{
  "num_hidden_layers": 10,
  "hidden_size": 384,
  "num_attention_heads": 6,
  "num_key_value_heads": 6,
  "head_dim": 64,
  "intermediate_size": 1152,
  "vocab_size": 2048,
  "hidden_act": "gelu",
  "norm": "layernorm",
  "norm_place": "pre",
  "norm_eps": 1e-06,
  "positions": "alibi",
  "qk_norm": false,
  "attn_scale": 0.125,
  "bias": "all",
  "tie_word_embeddings": true,
  "parallel_block": false,
  "extras": ["capped logits"],
  "init": "normal",
  "init_std_qkv": 0.027,
  "init_std_o": 0.0335,
  "init_std_up": 0.0386,
  "init_std_down": 0.0386,
  "optimizer": "muon_variant",
  "learning_rate": 0.0102,
  "beta1": 0.95,
  "weight_decay": 0.0,
  "lr_head": 0.00951,
  "warmup_steps": 200,
  "schedule": "wsd",
  "decay_fraction": 1.0,
  "decay_shape": "exp",
  "final_lr_fraction": 0.0,
  "batch_tokens": [65536, 131072, 196608],
  "max_seq_len": 1024,
  "doc_mask": true,
  "train_tokens": 785600000,
  "max_steps": 6434,
  "dataset": "wikipedia_en"
}
MLP neurons of a small language model. Each row is named by its layer, matrix (up: input weights; down: output weights) and neuron, and shows model dimensions 160-287. Each number is 500 + 25 x the weight over its row's rms, rounded and kept within 0 to 999. Numbers have three digits each.
Before each neuron's rows, "fires on" lists the tokens most often at its 100 highest values on Wikipedia text that the model never trained on. A number after a token or word is its count.

fires on: "ist" 20, "er" 16, "t" 12, "an" 8, "ic" 7, "ian" 5
L4.up1061:510477509476463499477514487524529470486518535483534508483512503473474498464496535544483476541503494483493459478523517470504457499503537505546490478499513547449497493523503483508495520508523517497483483457472494484516482492531537446445514477523444561520505499527518488522511494501472482478481476487521522492505487499510494493494471500580489460466522507542504496426470484526520496504475
L4.down1061:518454486493486513493541493502475516482508503534506514513504515525491483514473511508563544462482461534492496496505478528527500514506503482528502495472460513519482458518504525538577479510491464448512513530517495505456443497484528531512531484508468577537515502498467512491490541498487515500472494464522465498519511529478501509448488462492427462532465515544505523472509509486528509477494

fires on: " co" 19, " pro" 13, " Co" 11, " Ar" 11, " trans" 9, " O" 9
L7.up1048:505510482472498526518501539472520488500555537525503529503501535502513526497513503519512509504451482467518502482497475493495452468481467447502497522486501477504468526467495469519514496471520516461456489507553495486522500532486487471472543504470493496512478527470505506546489534491497536484522484501523477488459508477489551517500544505491511526491540477508479483516532502482496524510479
L7.down1048:480504485500519484507528449506472507471473485522495471522549505451523448530535507443503461521520513495455470497489525459501459475550537534424527481458471480506492516476461489485480505488497480542501513486516489508528480472499552471492491482491497515494484490455549494500480474524502524509524537490523524503550488501505441497500485482521492484476511515489516445477490507508521508500476

fires on: "al" 19, " of" 19, "on" 12
L4.up558:518478469543507487473547518539535540532501475534472488474509549487480529508546473498505487464556504479466519472493480524483519521504505509493490534487483491514533506500520454534495478505506522467504498553525524493464530537527467549476512469470449528458550498467530527517508446478468472524459510508513507445475558495550534490485503487492491476491505517505497517491510517477497473497506
L4.down558:514498499540502493535440517427542494483531535491512493490505501521514485497476537495507498530500503498518536524482491513551488509498501534519523486481510522545527477495558503478514534478499495509524526501509500514555526487487517481515487465542529515513479501509486522508503510509514509465523513475495511477547505511507458504540501569504524509530494494501525464507533484545491473506479

fires on: "u" 19, "c" 15, "er" 12, "t" 8, "lu" 7, "al" 6
L4.up745:439503543521499466475496501507564507496454511503497536503497535513558494483516466460467479467513512441507494512462512504497467501475551467456524519506503512487528470477513513517518515474518560519472522505470476509489463516530485469465491498537518496519511490491503486542466484515485479467458487497503449424487461465515527508507468482500472491488526516472477491466498514466514505512503
L4.down745:544480467531468505492490473482485458521490444518525465490470480459471481536482505504516477487524458518494497504508474532511526495496474471579515501534494479482532502476470548480520501459532485508503469497511515458449494527476510547523511503456499467495532498497495511476488515493484524481540478468526512532520517508504480500500515497516493493492523465513519506542456520515489501514496

fires on: " " 37, "and" 7, "cent" 5, "le" 5, "ce" 5
L7.up834:490460503484505479470524536468490513475533518512522436474489520484460484479428541504499518481459503514516506478540506505499490498538502517507493520475517482507558467509475482491487511477539519483495507520446519482519491522500452510496499513519507492489528552495507459431515496513514552485501530542462480507491507522496533525545473499505521535479500492538533501485457475509495504493471
L7.down834:502506521525530488465522479461480529498521525493520514518515459478509502501518446478472487474556489548486477526437478490527502459518540546518499442534478506495462503519484478525488483488522508454507545481492534506523503485498488492481474460475522538474470511475488482509500511523533478545463479511508495503525509473509462444457496504502510508522499469486517499508517486527479526457506

fires on: " in" 40, " re" 24, "ception" 5
L5.up325:489518479498517508521491511510506464552520476510499491479488539505524473486464531489527524522530528547524514529513511478556487538507507499513511494496466500496489472472481488498495525468499466498518475480525458475484529548487500511497476511536503514532488526503495515485469510462500572525491476511537504488508521502528506511511457470539529491529462518521504502485498515507470491504511
L5.down325:532524521532486489482546559500507475508541495498519550500511544507491511495514461531492499438486481464496496515551446539511542486495500517530496457520520504483517540502500525519484515549515499510467506498525523492437485496475493538498512489445506469507510438476538482492486481546507462507501505526471509536470520535512487499503508552513495492461519568497531517455482490516459514525534

fires on: " pro" 60, " Pro" 23, "\n" 4
L7.up238:474515482517497491527470496533472480513516521507485570505487533492514483478498505541504533466450486502532515481488505487494467483490499555547519525455457511485480533509515490509519488502490457513522481482494490509495516462468509509519507499534478481515461522516489474499459501503548524432468499470511492490478466508474512521527506494476487506488529513520559500522478482478530522490506
L7.down238:550472482507509493526496509487496541455469536462537463514493475506545498533530452514475475457483464510477493493462479501471455520501500506450519495518501531480524516446475495510518485513468504532481460474462520515505495502520520475483499465505496556465510507530479521494535485524492475482493502486543514485518522520520481469487515480471492501503489486488519482529549520522513511506511

fires on: " h" 24, " Na" 14, " Sh" 12, "\n" 8, " Ri" 5, " ca" 4
L7.up1006:464495521499435510498525557517510481496489504491478511542507521538496515489523461452479508455509523509535490455492545447490450529521527527546554520485510462509490509480494528494488483494471514510515474522505502479522492535494467484458527527495508486481468506476514470485503499525475481467496495487536506477473526470495496513534516545516499460492530487510482526534499454491510478501531
L7.down1006:515448514438557458499475483514507527472479504542491473475538481486518512512519512505447464443439504506504484505524484496493503508468491509517501499534493490478478497494487459530508478551513468501479500485498515528511512524484489473494460517483486508520531497487481532547502472480499530513526495487517514504508549515512491503495500560513534495486450490502521428500511478479514502555499

fires on: "y" 11, "al" 10, " for" 9, "ow" 8, " 9" 7, " that" 6
L4.up1045:490531528494480500515480485532541486486529497482511438472512472507489509495516513518462490525505493506484540474484506533524475507510492490443534537458499505527511495535547472501469500466488506504511486499472521498505454467480511487481517492458457539476526530462468506507536483467464490499500512509488468457523515465529512497482513493460505460491494496491486533477519496457498507527505
L4.down1045:476508457537522476485511504505568482454534528456484487518518438520460474497488498508495478541483533535437516529527506536462534499464471521534527521521506508531542518532468481514467492497488471482514475506499453494520521472511496528499489496528553519490509492487522490479519502519470457459524485466479508486505442518525536527535500523495503526519478539455506494511524509478511468468470

fires on: " can" 42, "n" 7, " could" 7, "ed" 5, "st" 5, " would" 4
L4.up1006:532474537467485512492492478451558502531465526519474495540527505531485506494515488487465515538502507480487529491534496502477468510513569529532498527498495509499480476501524528534494502527496462520504494530533467487507516473510495517514531486545483484474531471516532518476502510483511545476512555476533543508507487509473493470490531533501472489514547472504478480515513529545521502506482
L4.down1006:515485456469521494493460515483468498502490500528492467541547513509474442493505516458487486484511512487537543516498560495526526476419475500525491488499498502489502528552511481509465489474516512474504511491483509473543542450450459472516524507480518513512515538500470504533468540510491533519548469494515522498470493527519493436509473506502524500487523526467497490488447486472484473456521